config = dict(
    n_head=9,
    rope_base=10000.0,
    tie_embeddings=True,
    parallel_block=False,
    decay_shape='linear',
    train_tokens=845900000,
)
MLP neurons of a small language model. Each row is named by its layer, matrix (gate and up: input weights; down: output weights) and neuron, and shows model dimensions 16-79. Each number is 200 + 40 x the weight over its row's rms, rounded and kept within 0 to 999. A neuron's up and down rows have the sign that makes its largest values positive.
After each neuron's rows, "fires after" lists the tokens most often just before its 100 highest values on Wikipedia text that the model never trained on.

L5.gate2075,232,245,261,105,277,214,168,242,208,223,162,210,227,222,182,199,167,129,172,151,133,284,232,184,143,215,219,215,184,137,187,178,159,152,194,151,215,165,172,191,153,211,142,221,154,205,235,181,242,184,164,219,210,249,231,251,201,126,188,245,253,169,203,196
L5.up2075,222,218,210,198,309,172,276,241,145,156,194,199,281,204,208,207,185,193,155,206,199,219,222,218,219,158,193,134,207,226,134,166,212,196,325,223,209,176,258,232,181,156,183,215,154,203,159,239,248,156,184,165,174,248,217,180,146,217,224,159,191,149,178,145
L5.down2075,221,252,256,121,256,253,189,148,251,167,139,245,167,238,210,191,137,145,153,177,190,206,265,226,139,286,167,153,223,179,221,179,248,217,185,199,194,270,228,294,246,239,105,209,243,175,219,207,219,143,204,166,266,226,161,218,178,201,241,167,213,234,159,181
fires after: " ", " E", "–", " |", "/"

L5.gate365,173,139,212,150,209,187,144,185,166,100,208,206,268,175,179,158,207,217,154,207,273,187,187,157,128,196,209,238,236,153,193,178,159,152,295,172,184,191,246,200,200,231,283,155,207,141,133,195,189,282,147,161,210,256,177,154,194,157,193,211,241,244,204,234
L5.up365,207,182,199,185,226,231,112,162,276,203,216,93,133,212,229,259,216,201,240,251,241,207,177,169,252,203,222,200,194,135,207,177,152,201,213,243,255,124,126,174,177,160,291,226,246,180,192,217,283,206,188,180,234,177,171,246,222,184,169,176,210,254,229,166
L5.down365,184,198,118,238,173,226,215,95,232,173,236,184,224,213,237,217,172,240,134,144,164,205,191,205,192,211,174,176,163,203,217,158,245,199,224,120,186,184,191,268,117,193,164,193,136,241,162,180,177,185,212,209,261,206,212,164,165,196,210,171,190,241,267,242
fires after: ".", "1", " |", "7"

L5.gate1330,239,252,245,159,228,157,220,207,187,242,262,233,198,249,247,198,191,135,172,193,264,183,244,153,208,80,190,236,249,220,289,299,270,184,220,189,237,213,163,202,237,196,227,182,213,155,203,206,116,266,200,170,193,172,196,251,162,186,210,204,191,169,199,191
L5.up1330,213,177,174,162,181,142,233,144,192,201,237,195,226,217,169,293,132,202,207,221,210,226,193,175,203,277,189,203,190,156,209,213,222,239,171,199,158,109,227,199,245,216,142,127,249,268,195,122,211,232,196,179,278,235,202,275,117,271,122,176,156,254,218,196
L5.down1330,186,203,162,161,247,163,197,125,200,277,259,177,194,167,246,157,146,208,210,227,208,298,232,234,180,167,259,238,132,126,244,176,183,202,203,298,202,266,192,180,190,220,196,226,276,239,174,190,271,141,205,152,271,168,258,228,211,208,243,189,209,198,190,164
fires after: "2", "0", " ", " Princess", " |", "9"

L5.gate1651,243,185,187,241,232,180,208,191,124,195,215,165,237,196,237,175,196,181,235,202,108,215,178,210,236,191,190,231,229,200,184,182,146,176,208,223,152,169,292,296,204,209,133,139,182,223,197,164,205,170,218,157,126,247,150,159,189,199,200,270,175,165,151,184
L5.up1651,219,121,238,193,146,136,169,195,185,236,160,211,199,182,192,242,146,143,164,148,239,211,182,231,250,152,214,211,210,196,236,208,205,130,111,232,191,229,227,239,244,186,164,275,205,289,235,203,245,235,254,151,167,280,190,180,100,202,237,158,159,154,194,204
L5.down1651,162,233,190,276,206,168,261,217,138,222,244,195,205,182,228,125,237,238,193,179,226,163,158,138,180,219,218,162,229,115,152,195,212,241,187,225,248,232,153,272,251,172,205,259,226,228,198,167,232,129,137,251,151,178,193,169,143,234,186,174,209,262,175,162
fires after: " ", "0", "–", "9", "th"

L5.gate1853,196,136,236,242,188,231,160,157,123,229,236,216,239,196,185,194,217,228,193,239,166,184,216,149,210,220,184,194,178,151,242,185,189,206,227,130,215,218,277,197,247,237,193,185,234,107,218,218,224,244,221,237,216,181,185,200,239,192,179,228,248,224,171,201
L5.up1853,221,196,250,289,163,226,196,198,150,279,246,220,223,194,173,222,241,267,255,169,170,232,156,151,206,210,186,195,230,178,253,173,180,177,159,106,206,228,268,299,195,215,208,207,239,237,163,195,221,261,232,137,188,199,242,241,134,98,158,148,212,237,228,209
L5.down1853,171,207,200,206,187,190,178,169,231,222,228,235,130,160,166,209,132,204,146,242,269,210,197,274,225,145,131,198,225,151,193,162,187,221,216,134,189,237,193,219,117,147,159,205,209,215,154,137,223,238,247,205,223,159,164,215,147,251,155,194,206,159,264,182
fires after: "1", "8", "9", "4", "0", "2"

L5.gate2078,197,161,189,185,122,164,162,184,207,186,151,194,118,155,192,105,308,179,218,199,166,150,218,161,189,154,205,224,165,233,286,202,202,141,171,236,263,197,250,215,197,206,195,224,164,238,213,214,206,259,200,186,175,190,288,180,141,269,163,232,127,166,180,222
L5.up2078,213,239,228,237,221,200,261,238,141,216,167,191,198,176,198,156,149,205,175,134,234,245,206,214,211,233,175,136,231,203,192,194,240,227,234,160,201,261,215,172,124,233,177,150,235,292,276,159,213,145,188,200,256,200,256,234,178,183,176,227,223,216,173,203
L5.down2078,217,225,215,224,168,140,247,205,135,218,201,182,186,224,234,225,227,149,246,118,213,176,227,238,221,174,205,223,200,215,148,193,162,235,220,159,209,183,175,209,209,182,196,194,183,167,209,217,241,232,201,196,116,215,252,204,204,242,239,178,166,252,239,225
fires after: " ", "-"

L5.gate79,212,216,180,245,198,189,159,209,241,231,182,240,160,137,211,202,211,203,200,215,182,221,226,282,207,201,106,111,176,251,190,225,234,155,295,193,162,186,209,181,228,209,205,243,281,121,224,330,175,186,201,145,188,280,263,150,166,220,154,121,171,128,171,235
L5.up79,208,166,159,164,151,177,222,294,240,173,145,170,266,137,113,250,266,245,174,178,159,213,167,164,164,187,197,164,144,130,168,250,206,171,263,182,237,165,227,252,189,194,250,217,178,128,224,201,181,208,202,198,232,159,179,205,158,270,142,221,210,190,215,206
L5.down79,214,178,224,169,163,137,142,163,193,185,187,143,207,226,295,153,310,268,240,175,183,171,200,203,174,193,133,191,136,193,212,196,210,255,215,184,205,197,207,250,226,212,137,213,194,195,145,289,228,162,155,183,185,195,141,225,150,238,218,170,218,217,217,175
fires after: "1", "9", "2", "0", "–"

L5.gate2249,182,135,198,229,213,175,241,128,220,238,155,194,184,234,246,160,226,247,206,231,190,225,203,222,240,166,181,233,196,240,202,220,178,264,169,153,305,190,274,256,152,199,170,178,198,197,186,180,227,180,200,251,265,244,208,211,156,216,175,259,236,191,160,219
L5.up2249,268,200,169,222,237,203,193,233,277,182,247,164,216,183,194,151,160,179,227,293,255,168,193,227,192,275,247,298,207,286,211,193,225,217,243,134,154,284,215,227,175,237,255,237,216,199,169,185,161,196,208,152,260,232,239,212,207,259,128,212,220,172,141,165
L5.down2249,148,185,181,154,217,207,267,189,203,135,207,275,211,217,251,200,189,201,129,244,189,231,176,228,190,157,189,169,224,209,103,246,220,211,231,137,169,219,187,224,147,208,154,168,123,206,223,211,220,228,249,174,256,176,208,220,178,169,193,138,230,155,175,247
fires after: " |", " ", "|", "-", "A", " G"

L5.gate2171,155,164,132,194,215,203,133,163,175,199,177,157,203,183,187,248,227,208,188,180,207,211,191,197,183,228,251,217,264,219,219,169,166,151,255,201,240,183,185,133,200,298,185,253,249,227,209,161,240,135,153,140,200,252,271,236,204,215,186,288,221,219,194,203
L5.up2171,193,188,218,236,218,178,200,146,211,290,323,215,160,183,189,209,176,169,205,214,184,162,59,257,188,182,170,260,213,221,134,146,170,199,180,301,231,179,253,201,222,195,232,179,159,224,203,207,203,175,191,172,197,193,204,225,149,227,208,170,170,236,196,256
L5.down2171,221,245,262,214,201,294,179,244,175,242,195,178,129,185,196,246,222,243,166,121,148,300,165,213,157,192,175,167,223,148,177,159,205,237,208,171,204,310,205,139,123,210,228,222,247,172,130,160,211,204,171,166,279,218,179,191,145,186,191,137,255,269,228,149
fires after: "1", "9", "0"

L5.gate1965,233,171,192,153,191,160,185,282,271,245,165,174,228,234,213,130,237,172,188,161,95,176,217,178,206,184,298,157,192,201,214,186,209,169,212,231,237,206,264,189,173,191,162,253,159,119,224,165,161,182,142,177,148,224,202,167,131,157,163,247,216,254,163,144
L5.up1965,202,307,275,243,184,237,222,197,192,248,252,242,200,189,176,256,196,171,268,171,287,176,130,195,160,180,169,188,159,170,180,222,175,187,180,281,204,220,166,280,156,191,161,251,259,123,232,150,178,166,123,168,238,188,185,210,188,263,224,145,208,250,172,205
L5.down1965,204,296,246,213,178,299,186,205,202,239,217,224,250,257,197,176,164,257,149,254,187,196,207,182,194,204,197,269,289,230,209,171,152,171,261,261,235,186,218,168,205,209,185,164,206,188,199,260,145,169,189,226,161,193,190,264,182,256,197,152,198,225,189,191
fires after: " ", "u", " Z"

L5.gate1174,169,230,113,237,183,160,173,174,198,125,210,231,114,239,265,145,240,154,204,171,159,224,189,224,155,197,194,155,238,220,187,246,186,200,154,148,242,180,286,196,197,206,260,190,199,232,251,209,203,217,142,118,255,230,226,169,200,129,147,177,244,232,186,230
L5.up1174,168,221,170,144,204,212,225,236,188,247,95,264,192,162,131,203,146,226,258,179,209,192,248,172,249,218,222,176,134,232,237,231,243,173,186,193,228,143,168,254,155,169,259,132,178,163,247,229,185,172,189,228,149,200,240,143,208,178,191,227,168,198,216,149
L5.down1174,264,168,171,125,127,133,253,173,209,191,114,244,116,184,183,217,265,157,168,160,224,190,178,202,257,219,207,196,182,229,232,251,187,196,195,104,199,218,179,244,181,174,116,211,182,152,153,150,171,235,194,233,189,140,194,213,267,214,164,194,228,132,250,158
fires after: " ", "2", " (", ".", " |", "-"

L5.gate1038,194,220,249,174,187,226,144,214,175,234,193,152,274,198,172,182,219,181,237,231,198,176,229,248,232,225,290,209,167,235,232,216,219,213,143,237,247,135,186,231,260,266,204,228,155,255,206,167,135,156,183,182,224,249,227,228,146,217,179,246,180,192,164,182
L5.up1038,264,221,278,201,252,241,219,247,203,190,155,195,221,213,238,257,161,202,127,214,222,148,192,180,159,206,224,239,101,277,260,133,187,186,121,196,192,231,222,270,224,226,169,214,222,190,203,157,146,227,205,156,184,176,158,165,169,207,211,181,212,143,154,80
L5.down1038,223,217,269,244,174,188,205,143,135,226,243,223,209,164,160,162,222,237,119,206,197,204,187,178,214,230,207,174,255,215,230,239,173,204,207,175,167,134,242,222,144,245,194,200,157,202,208,187,207,116,208,109,216,218,143,220,188,208,253,215,216,250,190,149
fires after: "–", "6", "5", "0", "3", "-"

L5.gate321,218,226,242,206,177,237,186,199,131,208,239,212,265,192,181,261,175,202,181,224,179,184,178,150,206,189,243,178,243,198,224,155,227,250,266,158,275,160,206,213,235,208,204,188,185,175,134,268,229,210,163,140,258,247,187,223,214,220,212,166,223,204,141,203
L5.up321,127,227,132,142,261,201,215,153,225,196,231,225,178,151,272,247,209,234,221,119,190,248,162,155,206,214,228,220,216,178,140,244,177,165,187,213,327,240,228,228,196,140,276,209,238,95,152,212,169,162,277,185,152,204,207,262,210,188,174,217,180,233,241,216
L5.down321,196,226,155,194,291,158,187,248,256,223,241,211,206,235,183,231,277,137,192,185,221,189,239,284,173,265,170,225,214,258,188,163,212,192,184,193,218,242,233,285,213,122,169,243,196,116,198,235,196,248,209,198,137,152,220,214,169,221,254,248,231,244,129,199
fires after: ",", "3", "9", "6", "4", "2"

L5.gate394,210,185,252,213,191,198,226,169,138,259,294,173,202,221,181,169,194,215,182,242,176,271,161,182,190,167,229,210,179,169,275,215,211,181,260,193,216,184,253,126,274,232,197,205,178,208,238,177,190,140,190,89,272,213,212,191,194,220,161,215,246,182,208,220
L5.up394,164,174,226,174,125,212,207,187,193,267,200,177,176,238,114,227,228,130,250,216,222,177,282,253,179,226,166,198,246,216,226,263,144,174,224,226,170,223,176,201,177,186,199,253,158,207,186,260,252,198,167,190,286,205,204,230,212,243,224,264,259,162,182,147
L5.down394,195,152,232,266,222,166,267,157,139,143,105,222,182,205,243,225,215,204,155,238,184,269,187,213,146,164,230,196,216,191,114,241,254,293,255,207,213,204,181,266,197,143,255,226,213,186,205,202,209,185,256,183,202,127,166,173,275,209,243,212,200,141,209,244
fires after: " ", "1"

L5.gate852,249,205,141,195,223,266,194,178,160,181,289,152,210,198,145,222,150,184,176,221,263,189,225,90,164,146,217,214,175,177,222,196,234,170,202,181,206,238,170,230,186,217,244,145,194,203,158,194,215,194,230,229,201,240,177,161,180,137,217,183,222,261,212,229
L5.up852,175,212,170,160,196,236,241,155,189,161,171,210,141,284,170,202,217,179,185,176,170,186,243,148,220,203,96,173,232,245,199,141,235,225,230,204,267,201,156,173,207,163,160,218,238,167,216,146,210,161,213,195,214,237,214,142,130,258,165,224,162,196,220,254
L5.down852,192,195,153,161,226,236,184,110,205,178,165,233,116,209,142,296,163,207,205,165,135,158,186,205,253,280,196,118,209,170,147,150,206,205,230,157,202,260,164,210,225,192,233,362,231,168,244,151,241,162,259,270,165,188,253,207,179,192,263,176,229,161,178,202
fires after: " of", "%", " in", "2", "3", "1"